Weights of a small GPT-style language model, trained from scratch on English Wikipedia.
Size: 11 layers, width 160, 5 heads of 32, MLP 512 SiLU.
Architecture: biases, tied embeddings.
Training: a variant of Muon for these matrices, 113M tokens.
MLP neurons of a small language model. Each row is named by its layer, matrix (up: input weights; down: output weights) and neuron, and shows model dimensions 32-127. Each number is 128 + 32 x the weight over its row's rms, rounded and kept within 0 to 255.
After each neuron's rows, "fires on" lists the tokens most often at its 100 highest values on Wikipedia text that the model never trained on.

L4.up440 [105 111 181 130 161  88  92 143  78 150 131 187 108  93 137 174  79 141 134 104 169  89 172 151 147 114 108 138  95 166 134  49 133  96  77 105 126 125 139 101 140 111  99 141 170 183 180  96 145 134 161 177 162 127  77 122 162 128 157 151  91 194  99 140 123 119 133 154 137 117 110  90 127  78 140 130 174  77 118 106 145 176 123 127  70 112 169 138 147  87 133  56 175 123 144 139]
L4.down440 [ 93 155 163 132 147 129 107 119  78 100  94  76  90 131  74 140 120 202 177 120 127 160 102 127 113  78  78  89 159 140 127 147 125 151 116  86 138 161 147 121 137 120 113 115 115 160 120  85 118 166 149 101 112 162 122 126 139 103 103  69 127 140 113 161 135 111 157 115 199 186  59  79 171  93 118  61  94  82 185 103 165 131 107 103 179 144  73 162 136 165 118 165 183 159 171 100]
fires on: "e", "be", "ke", "on", "ne", "pe"

L2.up385 [104 108  99  76  76 178 126 144 124 124 180 144 151 135 170  99  94 133 115 107  99 127  76 135 176 105  99  97  91 101 120 155  84 168  75 171 176 153 140 116 141  58  65 143 114 115 146 141 157  99 152  64 152 138 115 177 175 120  71 181 197 161 165 144 135 154 120  58 124 187 111 146 105 113  89 113 185 187 136  95 158 127 122 204 118 147 124  99 137 109 105 103 108 148 127 142]
L2.down385 [150 102 123 137 150 143  99 156 126 107 117 145 118 168 184 140  87 114 144  95  31 115 104  70 116 153 122 159 119 177 123 107 177 141 131 148 139  91 133 137 120  97 114 148 107 103 122 122  82 173  93 146 137 161 183 167 147 125 117  93 138 134  85 134 123 157 136 141 201 127  72 102 205 104  78 109 117 168  83 148 192 109 128 104 147 104  97 177 115 109 111 103 133 178 102 168]
fires on: " se", "y", "ight", "li", "an"

L4.up252 [150 179 109 110 114 110  63 149 152 131 109 133 115  76 148 148 143 129 174 140 110  95 109 131 149 104 103 109 151 136 142 145 165 131 124  82 136  82 119  91 105 138  85 157 114 163 106 106  98 175 145  94  60 140 133 135 158 184  87 149 132  78 125 130 165 105 202 116 135 154 141  86 118 106 200 191 156 104 118 162 129 183 123 224  96 164 135 154 180 144 142 100 179  64 160 121]
L4.down252 [ 70  99 114 209 141 114 177  89 143 111 104 180 133 124 118 114  81 112 134 131 166 129 138 126 104 181  88 111 123 147 129 116 112 114 121 159 115 120 125 187 147 147 111  49  92 102 169 144 193 184 134 147 102 157 170 123 128 152 123 148 201 166  95 141 123 176  91 109 112  85 195 124  84 125 144 163 129 121 115  61 124 118 127 171 129  79 139 171 140 135 142 116 137 153 142 153]
fires on: "mo", "t", " win", ":", " medal", "e"

L7.up248 [104 113  75 127 190 149 129 105 160  88 138  80  98 143 141  67  55 101 105 113 147 116 125 155 163 116  99 181 158 145 176 141 100 196 120 125 122 100 153 141 131  95 122 153 114 147 152 115 106 152 139 108  50  80  82 118 116 126 148 160 155 184 121 131  93 129 147 107 128 102 129 166 121 196 127 108 120  87 120 130  75 113  69 145 100 109 183 175  91 104 166 168  98 115 160 153]
L7.down248 [107  94 163 119 144 126 156 135 174 185 141  84 194 137 150 164 106  72 139  92 167 140 114 104 109 164  97  87 166  67  65 108 117 100 182 136 140 105 160 136 111  86 142 145 144 116  89 128 125  60 142 158 160 131 122 148 122  77 140 100  68 160 145  94 121 193 160 108 138  99 142 132 124 100 125 140 108 141 110 161  72 163 196 153 124 128 139  64 119 120  98 127 169 138  91 127]
fires on: ",", " so", "\"", " early", " June", " October"

L7.up215 [105 159 150 108 183 130  92 107 198 139 143 163 136 202 114  63 108 153  89  92 157 164  69 149 119 109 122 129 119 139 127 135 104 129  94 166 110 113  85 164 135 111 157  57 109  99 103 178  99 139 118 183 145 124 227 151 112 125  86 159 137 129  77 101 192 145 122 143 158 125 151 122 114 132 143 120 195 127  89  98 129 113  96 186 125 186 118 117 126 117 176 152 134 141 134  94]
L7.down215 [152 108 123 176 100 154 131 105  93 103 127 155 192 107 123 106 101 152 133 137 127 123  98 155 120 175 192 112 114 162  92  95  96  77 149 164 114 102 154 153 117 135  60  50 123 172 184 117 141  92 140 178 104  85  85 137 117  88 132 115 158 180 123 126 108 126 119 108 135 143 162 115 132 141 116 178  95  95 193 109 145 153 144 149  84 108 200 201 132 121 126  62 152 130 144 172]
fires on: "r", " member", "or", "tor", "ctor", "man"

L4.up441 [ 85 117  97 167 155  99  74  91 120 145 112 157 129 130 102 115 184 186 195 155 124 136 162  90 168 172  94 142 127 111 129 142 156 154  75  73 205  63 132  98  93 107 118 126 154 121 102 129 123 135 138 111 105  95 141 103 129 177 124 118 119 150 184 110  99  43 152 113 115 117 111 101 127  95 148 107 153 135 112 207  91 198 118 147 132 144 178  64  75 104 141 119 140 149  83  70]
L4.down441 [148  60 135 163 156 126 106 124  80  84 173  95 140  86 183  89 136 130 179 119  95  79 151 116 135  90 123 134 127 150 134 132 114 152 139 155 120 161 113  94  72 157 110 101 108 109  87 110 141 141 115 117 131 105  91  67 135 162 221  91 141 137 113  96 123 152 131 116 172  94  48 121 117  96 142  97 105  58 119 137 109 135 128  77 148  84 165 137 141 144 178  90 140 135 101  73]
fires on: "o", "e", "re", "wi"

L2.up49 [117 135 180 164 108 153  93  85 150  95 102 153  87 145 110 120 161 154 183 124 161  70 166 139 189  55 135 121  96 106 122 143 125 125 167 140 113 162  97 135 160 183 163 128 132 174 117 198 185  90 105 148 131 141 177 116 117 104 181 173 130 221 110 127 180 129 241  59 125 112 103 118 161 145 139 126  80 153 138 139  77 138 148 148 129 142 171 134 118 114 152 156 114  84 128 135]
L2.down49 [138 113 143 153 130 124 110 123 124 130  65 126 116 129 179 131  89 100 150  83 148  82 161 147 178 117  61 128 127 121  89  98 108 117 113 120 132 146 120 109  28  81 109 192 112 150  91 168 154  88  64 133 158 128 129 127  99 163 166 138 108 174 219 128 175 120 158  90 149 179 127 114 108 120 111 130 105  72 143 137 132 133 122 129 117 179 102 134 147  98 115 162 105 146 159  86]
fires on: "e", "s", "ish", "in", "ie", "ri"

L4.up344 [ 95 141 140 151 154  98 152 127  94 197 118 126 119  80 107  84 160  75 116 156 159  97 165 101 148 118  76 111 139  20  98 151 150  92 122 105 184 121 123 135 108  99 117 178 169 143  75 124 130  96 145 145 216 104  91  55 100 108 140 127 153 102 134  80 151 152  96 151 113 134 157 110 152 108 121 184 182  98 152 175 165 111 131 124 121 101 118 182 132  78 125  72 130 126 135 153]
L4.down344 [124 104 106 108 151 178 148 158 173 148 185  95 123 147 133 161 143 135 120 126 134 145 116 112 134  80 140  98 129 178 118  87 110 146 153 169 169 150 147 117 136 161 109  78 145 149 124 101 107 211  63 134 118 123 178 114 128 163 102 132 183 145 107  99 127 136 132 110 123 119 179 160  95 143 124 140  71  65 166  86 143 103 123 126 155 137 125  70 145 169 118 157 108 143 138 140]
fires on: "s", "d", "e", "ra", " "

L4.up508 [136 130 168 166 199 119 141 140 141 108 127 102  77  20 145  90 149 125  74 164 157 130 124 111 178 141 134 100 147  78 139 148 131 104 118  98 102 115 116 142 151 169  88 140  92 164 106 145 131 115 146  81 105 119 142  90 106  98  64 160  35 124 177  94 141 133 156 157 119 131 188 135  89 130 146 144  67 146 140 152 143 100 110 140 166 100 154 133 135 121 105 165  94 164 117 163]
L4.down508 [174 163  92 132  75 148  85 118 163 144  82 166 118 148 124 118 127 155  98 135 142 117  91 145 161 191 173 145 125 140 188 131 131 125 204  85 124 100 111 109 130  84 157  90 116 115 160 153  90 127 176 201 104 207 127 169 142 144 113 174 148  71 136  88 149 108  99 122 129 124  96 131  92 112 122 126 123 103 177 117 132 146 165  73  88 102  83 142  75 103  93 101 118  93 125 129]
fires on: "y", "t", "in", "ish", "is", "ty"

L4.up321 [ 93 152 124  86 186  98  78 152 173  99 115 169 135 108 118  48 137 112 154 124 122 107 178 117 149 115 120 102 170  52 136 148 156  93 121 100 136  83 158 203 118  76 143 163 150 102  97  85  64 129 128 152 107 113 131 187 104 130 126 161 149 101 135 148 100 177 108  99  97 136 128 125 175 180 105 122 190 154 113 130 123 139 126 155  86 143 152 114  78 164 140 182  87 103 169 175]
L4.down321 [141  91 117 134 113 168 127  94 183 172 167 146 155 133 138 163  57  69 130 120 158 124 116 101  77  92  75 155  98 137 148 140 157  82 127 112 162 191 131 133  86 156 128  95 142  87 124 181 155 173 127  74 122 157  44 105 140 121 154 121 175  79  95  98 133 146 128 145 146 111 153 108 121 136 126 130 111 215  94  72 162 148  67  99 138 120 164 129 103 190 111 111 116 156 136 106]
fires on: "r", "ru", "u", " B", "ce"

L5.up355 [109 161 134  99 160 102  70 125 167 160 172 122 144  92  65 107 189 109 157 194 129 125 151  96 177 132 171 122 125 145 127 163 134 155 175  88 128 128  56 131  83 120 116 158 159 133 181 127 143 128 116 165 149  85 123 150 136 113 146 129 154 149 135  74 134 137  99 168  97  97  31 130 180  80  64 185  97 122  64 136 158 121 175  92 149 117 150 133  71  70 170 139 116  82 146 110]
L5.down355 [183 116 139 160 108 180 130 113 116  92 115 108 161  80 211 183 140 175 141  94  86 161 102 135  90 116  81 160 132 151 128 123 191  96  77 142 134 153 140  36 118 108 116 111  81  73 100  77 128 104 130 114 120 145 148 131 156 113 122  95 133 108  88 122  91 142 115 119 122 161 195 129  63 102 152 113 146 148 184 111  81 104 119 172 121 119 141 196 211 155 123  92 162 102 133 143]
fires on: "s", "ri", "ed", "d", "n"

L2.up70 [136  92 132 141 132 128 116 105 145  94 127 180 177 176  97  99 156 158 171 101 166 124 119  72 149 162 106 115 159 126 119 148 145  77 120 132 160 126 116 182 105 119 112  96 150 100 102 137 108 102  84 131 133 105 104 147  67 208 154 119 115 120 107 135 133 115 141  81 146 121 159 136 130 172 149 120 161 163 158 168 175 108  85 140 111  94  99 138  91  54 190 172 120 109 119  83]
L2.down70 [135 112 172 130 132 147 133 138 141 129 123 106 104 125 174 123 127 134 142 142  72 115 184 110  86 175 133  73 135 125 141 105 182  92 119  88 121 172 102 146 127 111 112  98 137 106 151 119 113 109 118 186  57 127  64 110 193  68 148  72 156 107 104 154 123 152 107 122  49 161 139 158 120 157 189  90 143 122 126 105 154 149 168 130 172 127 119 137  98 177 119 108 119 121 103 162]
fires on: "ce", ".", " d", "le", "r", "C"

L2.up363 [110 166  94  86  96 146 132 154 101 110 121 189  61 115 144  89 155 138 148 147 142  73 151 135 166 137 136 149 126 108 129 162 115 153  96 111  86 141 209  67 108  92 162 116 163  89 194 117 160 141 123 119 105 179 148 136 139 178 132 154  93 107 160  88 166 100 149 130 104 176  74  93  52 174 153 124 153 119  68 100 120 129 141 164  89 122 116 163 119 107 170  66 101  70  95  88]
L2.down363 [107 124  91 122 147 172 120  46  59 189 140  94 147 115 145 172 125 112 115  86 135 100 119 157 125 138  99 132 124 129 126 133  76 161  94 140  49 111 174 115  87 104 157 164 156 129 228  78 162  95 146 129 118 128 132 162 157 160  69  68 136 110 118  78 123 111 116 133  87 166 147 121 155 134 157 156 147 135 134 102 165 176 131 162  91 105 135 156 147 112 141 113 147 173  73 108]
fires on: "-", "–", "te", "–20", "ver"

L5.up151 [177 141 137 174  85 125 125 169 158 124 123 120  58  80 148 138  98 144 102 156  99 122 128 136 120 138 138 110 118 131 117 126 108 186 114 185 153  73 104 155 154  97  96 148 150 104 120 196  79 130  95 145 109 145 157  96 122 115 104 142  87 111 145 168  93 109 133 129 133 129 189 167 104 198 122 128 112 138 151 121 139 135 127 102 122 106  98  99 117 125  93 111  92 194 145 127]
L5.down151 [149 164 113 120 150 154 182 106 136 141  92 145 150  68 165 126 193 108 162 161 150 169  90 201 103  99 120 121 106 155 162 115  88 115 119 108 121 118 188 144 105 114  81  86  95 171 104  96 148  64 127 152  95 162  85 151 133 102 112  84 154 116 129 146 127  94 163 173 166 107 145 160 172 141 158 152 122 174 169 134  39 185 138 113  98 155 120 104  90 147  78 110 160  90 139 135]
fires on: "mi", "ti", "ru", "lo", "re", "ite"

L2.up484 [108  85 125 147 141 153 170 126  81 132 144 128 140  55 124 104 141 121  91 126  83  94 107  93 131 137 120 112 151 140 109 164 138 144 176 197 187  89 105  93 129 142 121 123 111 152  81 188  88 157 151 152 142 138 138  96 148 107 160  95  94 128 139 162 121 119 108 142 173 119 109 131 104 181 137  80 153 169 193  64 145 178 111 162 174  94 114 101  99 140 139 164 134 139  81 119]
L2.down484 [161 106 146 114 138 118 134 128 128  91 151 116 123 141 170 123 136 172  97  98 137  86 105 133 139 169 106 140 170 111  72 116  81  90 127 140 124 141 186 220  94 152  75 156 103 123 160 145 144 141 164 151 134 132 113 170  75 131 157 144 156 109  91 124 125  87  79 141 112  52  77 169 146 147 167 123 113  79 175 170 124 144 170 119  89 174  54 105 175 123 125 106 135 136 129 132]
fires on: "re", "w", "b", "ru", "st", "d"

L7.up339 [ 88 167 121 113 180  97  68  99  77 120 128 125 163 107 107 106  65 154 135 214  60 131 114 118 132 106 128 126 155 164 159 104 106  95 131  94 132  50 113 126 116  93 142 103 133 115 109 180  94 155 134 123 133 119 113 104 114 138 135 162 101 135 145 124  64  68 134 125  93 176 115 168 146 119 157  57 131 135 131 175 105 147  80 201 130 115 154  90  93 114 110 124 113 121 181 147]
L7.down339 [173 103 175 189 118 106 162 117 156 122 120  80 117  81 105 192 137 182 164 155 126  25 105  97 124  96 150  91 118 100  68 190 129 240 157 132  97 109 144  76 143 142 144 129 158 144 149 122 137  61 107 119 164 120 126 100 108 173 123 136 102  63 130 170 136 143 141 146 149 116  89 123 120 103 131 145 105 169 122 137 183 132 111 158 120 121 118 129 140 125 138 107  93 109 164  77]
fires on: " an", "o", " we", " no", "e", "°"

L5.up458 [130  61 159 118  91  97 142 124 138 154 110 114 156 123 152 134 127 120 159 145 159  95 171 152  99 137 188  92 166 186 155 185 198 125 128 189 120 116 107  89 137 175 112 133 185 101 130  75 110  98 125 166 172  36 110 140 124 148  66 179  74 152  55 122 148 117 122 134 120 163 154  69 132 127 180 125 109 101 147 133 145 147 111 100 106 110 160 121 135  80  93 132  61 201 108 130]
L5.down458 [114 152 134 133 100 165  95 135 129  75 188  88 100  95 149 177  99 172 114  77 125 115 158 121 141 133 126 162 167  82 118 180 109 163 142 126 145 130 124 108  58  96 148 131 188  75 100 149 149 180 120  92  85 157 110 119 114 117 156 135 176  82 108 141 114 124 126 111 188 159 119 144 145  60  70 169  94 119  89  81 146 157 147 149 147 114 140 199 168 120 123 104 122 192 176 100]
fires on: " not", "il", "ed", "ous", "v"

L5.up248 [119 185 150 148 119 109 102  97  64 204 139  94 161  91  77 174 125 188  93  91 100 175 106  99 104 117 110  99 155 140 165 119  96 133 184 119  87 142  77  69 179 115  49 107 125  85 159 202 110  72  61 158 156 135 171 131 205 124 113  96 122 114 153 142 165  91  93 159 121 127 133 138 136 148 133  80 103 171 140 162 116 116 120 135 142  84 162  57 152 117 113 110 149 158 137 128]
L5.down248 [153 114 133  83  79 118 175 124 149 102 110 136 161 170 173  85 182  87 130 170 163 151 145 133 125 121 107  76 121 186 108 157 130 106  86 126  53 111 123 166  92 144 148 131 138 103 174 139 111 152 155 108 138  83  92  68 106 169 105 112  70 163 161 190  99 119 147  64  92 190 143  84 116 129 152 131 150  96  95 148 119 145 162  99  65 117 174 135  97 154 126  85 157 121 155 110]
fires on: ".", "t", "mm", "am", "ho", "ent"

L2.up465 [ 67 101 135 176 106 128 152 107 105 170 111  84 214 121 122  88 140 124  88 141 151 142 127 106 191 103 124 134  99 116 140 156 165 141 193  90 145 109 154 139 139 114 133 128 158  90 152 126 138 105 135 121 123 132 133 154 146 138 119 163  89 191 111 130 216  81 140 172 122 103 156 119 145  86 144 117  82 118  93  78 114 153 158 132  79 125  94 112  75 165 182  96 120 141 196 133]
L2.down465 [162 119 111  89 166 137 120 127 161 104 105 146 110 106 119  76  95 154 148  70 115 128 120 124  60 158 108 115 185 174 147 151 144 108 139 143 125 135 115 132 123 144  79  92  82 142 162 103 133 116 145 135 130 108 190  98 155 159 139 105  45 193 140 162 125 112 164  98  92 113 118 117 110 161 160  89 111 113 123 162 115 135 103 105  98 131 131 104 150 161  92 106 100 126 135  74]
fires on: "e", "n", "ing", "u", "or", "ce"

L7.up326 [162 142  80 124 150 170  90 122 171 105 131 138 158 141  96 133 118 111 118 138 134 119  74 119 116 112 127 124 188  76 153 138 132 100 125 189 106 123 110  96  89 124 164 113 113  39 126 124 104 112 151 160 126 148 138 127 158 199  94  99 141  64 173 127 134 136 136 121 214 119 123 122 149 134 169  42 153 120 160 114  89  86 125 162 118  93 118 112 111 177 129 111  96 114  96 150]
L7.down326 [140 129 132 136 106 140 112 122 146 139 105 116  95 130 192 163  78 106  87 105 155 133 172 115 119 121 121 136 103 162 104 112 165 121 102 181 175  94 139  80 136  88 179 102 112 112 116  66  80 147  91  77 143 134 138 143 114  86 191 143 135 126 119  94  96  96 139 202  96 132 135 165 152  57  72 194 118 143 162 164 184  94 126 171 188 113 141 124  93 185 122 154 149 146 131  43]
fires on: ",", " un", " su", " a", " de", " A"

L4.up317 [ 80 125 170 120 128 167 115 155 161 168 167  94 103  95 161  99 108 171 161 150 163  98 119  82 150 124 120  59  93  98 157  83  84 174 112 172  92 105 138 139 149  82 110  83 109  98 136 156 121 106 119 107 182 180 163 156 126 134  96  81  39 131 114  77 124 116 116 149 156  81 152 141 139 124 161 153 107 132 127 118 170 121 137 170 132  99 138 131 136  54 135 117 149 124 130 121]
L4.down317 [125 140 111 164 130 159  96 129  48 196 144 120 120 112 146 161 125 124 116 168 116 126 131 102 141 150 106 114 144 121 172 106 148 180 178 151 134  74 156  98 105 123 179 122 154 154 156 142 132 144 112 121  98 165  75 107 136 190 116 124 145  77 136 107 160 111 119 121 146 100 124 167  56 152 128  34 117  90 148 118  80 117 118 145 137  79  91 184 138 152 130  92  64 120 125 214]
fires on: "y", "m", "o", "t", "a"

L4.up139 [162 116 133 158 126  90 100 155 142 168 105 185 108 165 180 109 130 136 105 139 134 160 103 131 149  90  84 110 158 119 120 196 114 109 146 135 166 151 187 154 121 113 152 150 101 127 109 113 155 140  81 154 151 194 110 190  48 145 106  99 172 134 122  75 125 100  64 124 192 131 161 118 169 203 122 161 151  78 135  94 153 129 134 132 167  76 123  94 115 133 101 145 148  99 103 157]
L4.down139 [ 93 165 187 107 124 149 114 109 134 135 158  82 192 189 135  93 151  86 184  48 158 131 126 162 168 174 117 151 118 170  69  67 124 106 122 141  78 117 172 103  78 194 122 109 142  81 153 120 155  73 136 133 132 147 129  80 158 103 130 106 143 183 123 137 131  78 176 171  68 154 160  90  82 113 128 105 212 117 118 155 157 164 117 153 129 161  89 112 147 122  76 110 151 116 192  83]
fires on: "g", " On", ":", " goal", "other", "ight"

L7.up147 [ 58 113 174 161 123  93 126 126 149 193  90 150 109  91 166 116 125  85 142 129 131  83 103 126 159  83  69  91 150 163  92 143 105  76 131 112 138 113 189 131  75  84 124 179 141 192 146  81 152 162 102 172 104 158 127 145  67 140 119 171 117 120 146 140  84 107 124 148 152 112  79 140 141 121  86 115 117  78 152 124 107 128 143 157 132 147 166 165 127  93 190  90  83 134 122 164]
L7.down147 [165 144  71 103  96 186  87 105 115 122 133 154 147 103  76 102 108 180 129  10 143 223 140 106 116 118 132 166 181 107 195 104 170 174  86 142 117 143  90 101 120 122 137  95 129 138 123 161 154 135 162 104 117 131 160 126 157 111 124 103 139 164  63 126 147 148 154  83 120 183 129 157  82  80 154 125 120 114 105 121 130 133 158  78 130  98 117  91 188 188  78 116 136  79 154 149]
fires on: "e", " A", "u"

L7.up432 [116 169 106  79 165 168 194  92 185 141  78 119 174  78  59 131 118 161 126 123 132 101  59 160 101 128 124 132 203 165 151 104 148 108  77 118 179  92 192 136  97 229  85 183 101  94 148  79 132 130 144 129 100 107 166 122 110 173 149 128 100  98 136 100 145 182  95 139 220 128 118 138 118 143 109 134 158 132 135 112 121 121 143 120 107  77 153  65  88 125 158 112 107 108 161 116]
L7.down432 [117 110 175 116 176 103 114 137 112 119 178 181 111 159 139 154 107 110 207 113 143 148 168  77 128  81 185 176  86  90 172 151 128 158 127 117 139 125 138 139 117 119  59 182 151 132 110 179 138 105 131  47 116 150  96 151 154 107 184  94 126 144 124 158 115  90 160 114 139  76 122  99 141 124 111 107 141 142 141 140 109 203  97 121 142 115 104 161 144  99  71 124 159 158 172 121]
fires on: " Be", " A", "n", " a", "ant", " D"

L4.up184 [145  92 124 135 105 111 150 116 115 102 127 169 147 131 105  59 133 153 133 100  63 125 157 144 158 116  98 141 118 157 152 106 141 155  74 122  92 152 166 190 134 122 145 112  99 238 125 150 159 205 139 119 122  85 125 135 158 109 139 106 160 156 181 130 158  73 149 131 105 108 113 150  93 112 156  57 149 169 131 122 125 118 121  79 138 165 139  86 161 129 107 163 108 122 111 105]
L4.down184 [104 125 121 126 130 117 133  82  93 166 175 146 104 192  83 140 155  77  89 135 195 107 110 106 133 121 111  95 119 121 144 126 108  94 176 148 166 113 110 164 147 131  52 111 163  95  92 141 136 119 122 107 132 170 156 113 163 122 108 147 123 108 116 194  94 120 109 124  97 127  77  75  76 131 125 143 158 158 145 112 122 173 168 166 103 111  98 136 101 176 153 154 134 156 129 168]
fires on: "y", "le", "am", "ie", "il", "um"

L4.up112 [ 99 107 170 120 133  69  70 139 148 169 144 145 168 100 115 117  86 113 135 116  74  52 132  86 145 161 101  84 124 124 134 162 163 184 121 108  98 112 107  85 122  84 166 143  85 125  84 120 110 112 159 150 105 143 173 174  89 116 144 126 114 128 114 143  82 127 165 153 172 116 178 145 124  58 128 159 131  92 109 136 154 150 124 133 113 144 127 222 130 121 160 105  97 109 165 130]
L4.down112 [134 179  88 107 152 103  52 135  99 155 146 161 150  78 152  90 101 118 109  66 119 113 139 116 126 128 145 154  74 131 133 109 159 123 101 146 184 208  41 160 120 147 111 111  55 108 140 162 131 110 186 145  64 177 134 107  96 194 123  89 170 140 192 145 145 146 117 151 101 153  89 162  66  88 145 177 119 135 158 127 143  73  81  75 143 108 155  85 120 110 134  61 147 136 136 137]
fires on: "c", "p", "th", "e", "wa", "al"

L7.up280 [144 130 166 146 127 125 146  79  91 135 110 108 106 159  59 144 158 171 136 132 124 163 152 141 118 114 185 111 117 197  97  95 179 131 162 128 112 154 117 119 129 166 106 131 115 101  90 140 136 136 115  83 120 198 101 160 153 114  58 200 116 136 128 101 227 171  80 135 149 148 115  74 142 141  83 117 177 123 133 137 180 146  30 153  86  87 148  80 124 121 167 176  61 162 109 126]
L7.down280 [131 107 152 109  94 143 152 106 160 147  70 128 162 124 150 129 140 136 133 149 176 138 106 121  91 132 103 122 119  36 110 142 115  60  89 139 114 163 144  65 120 155 134 141 148 100  78 151 136 119 156 118 111 148 127 154 163 122 151 131 131 119  74  98 165 146 142 157 114  64 149 140 138 172 104 197 107 158 143 119  92  68 157  90  74 131 101 109 135 110  94 167 136 140 163  81]
fires on: "n", "and", "in", "ill", " ("

L2.up472 [156 116 102 101 124 127 125  80 123  92 129 199 150 202 138 103 105 121 136  73 116  71 144 107 142 128 108 161 161 142 148 136 134  79 163 131  85 120 107 167 154 121  86 166 132 146 142 165 102 116  90 133 112 124 195 107  78 154 143  83 145 156 144 143 107 125 154 121 153  80 100 159 122 149 123 106  98 122 174 130 143  98 114 150  98  84 135  92 130 109 101 125  86 126  93 109]
L2.down472 [ 74 161 167  75 144 129 109 160 148 154 145 152  78 117  51 127 121 119  90 172 198 132 124  82 118 149  70  97 118 126 105 152 146 115 162 192 182 122 179 111 156 206 131 131 150 132 167 101 152 117 123 139 142 145 153 103 154  38 177 109 138 114 138 123 145  89 105 156 172 165 122 130 148 105  88  86  89 125 121 182 170 185 132 120  93  98  98 164 135 132 107 216 140 106 139 148]
fires on: "al", "re", "er", "o", "art", "r"

L2.up188 [128 117 124 141 175 136 137 194 127 177 137 145 107 102 131  88  77 154 117 129 215 105 101 118 140  89 128 153 190 173 124 132 170 106 115 176 147 129  85 117 114  60 123 123 142 121 100 141 126 170 102 172 149  99 133 149  44 161 144 178 177 159 182 150  92  59 141 126 169  88 125 125 156 149 132 139  84 120 170  83  95 132 111  86 120 166 142 124 161 155 120  92 104 122 138 157]
L2.down188 [155 136 109 138 131 107 116 114  85  82  94 117 135 106 100 146 130 170 141  86 131 124 144 170  91 144 115  83 126 112 137 162 167 113 132 119 128 103  56 132 142 183 156 133 142 126 165  45 100  67 164 117 161 173 137  95 161 188 104 104  95 149 149  87  88 124 119 115  80 142 107 151 182 113 165  89 145 183 139 137 123 157 145 115  69  62 179 160 161 103  66 136 175 158 140 160]
fires on: "s", "u", "st", "ve"

L2.up497 [109  88 104 148  91 144 152  78 100 104 174 126 109 112 167 154 117 119 138 140  99 188 155 127  86 117  82 140 121 130 155 164  37 131 106 101  90  69 139 180 174 123 197 121 106 120 153 153  68 130 156 128 193  79 134 175 164 129 132 150  94 144 133 130 130 101 115 164 106  88 119 142 138 117 104 151 111 138 131 101 161 103 138 212  54 164 141 141  97 143 102 128 154 149 114 126]
L2.down497 [136 130 109 170 102 153 163 160 117  95 102 161  87 103 110 116 154 134  98 196  87 101 127 164 158 108 147 148 176 170  71 128 170 138 118 136 174 163 121  94  86  85  85  84 152  81 159 104  48 100 104 156 200 107 163 133  93 197 122 120 147 117 191  97 171 116 120 109 139 106 131 106 148 112 137 157  61  57 149 153 127 158 149 152 100 130 115  96 101 171 133 103 115 137 166 143]
fires on: "ing", "able", "em", "ning", "ro"

L2.up192 [ 78 135 126 151 104 118  95 100 150 108 120 182 131 140  69 153 218 121 118 108 154 160 192 134 174 113 150 152 128 140 114 145 186 137 155 140 116 103  90 129 103 160 150 146 133 115 160 141 204 127 117 123 150 144 119 143 123  96 102 160 117 153 190 174 181 132  93 142 158 154 141 100 191  84 103  94  49 157 187  67 100 156  96  65 130 139 149 117 114 143 150  99 109  83 107 117]
L2.down192 [143 148 161 104 116 117  89 195 152  63 112  96  91 145  95 142 160 169 111 132 107 122 113 144  65 143 191 197 140 130 149 167 159 175  61 125 160 106 135  89 138 156  80 105 156 112  63  84 107 114  96 125  90 128 193 119 138 164  61 124 120  86 122  83 141 177 126 115 134 172 171 121 155  77 114 126 109 151 133 152  85  86 148 159 192 123 150 103 186 167 136 111  89  72 118 164]
fires on: "n", "e", "in", "z", "ga", "er"

L2.up7 [137 116 171 103  79 182 182 124 109 110 168 124  94  82  91 151  77  41  89 139 151  90  82 129 122 154 127 194  90 113 191 142 148 156 154 121 146 130 106 139 206  88 126 139  88  97 133  86 144 127 133 105  55 118 126 142 204 186 129 150 146 191 101 149 148 111  87 160 157 146 142  98 116 133 166 170 143 154 140  92 130  83 138 127  91 204 142  58 113 109  92 104 115 101 137 141]
L2.down7 [116 149 123 142 129 174 206 101 125 101 113 185 147  90 142 136 144 103 146  86 120  92 168 110  43 124 131 100 156  89 128  52 123 142  56 102 108 107 188 154  85 196 123 125 140 129 100 142 115  74 165 189 161 126  58  55 117 135 148 111 123 131 149 163 163 137 124 111 140 167 124 122 106 105 164  76 133 132 122 153 115 144 106 107 153  85 136 126 121 137 112  95 125 126 214  89]
fires on: "li", "y", "il", "it", "k", "as"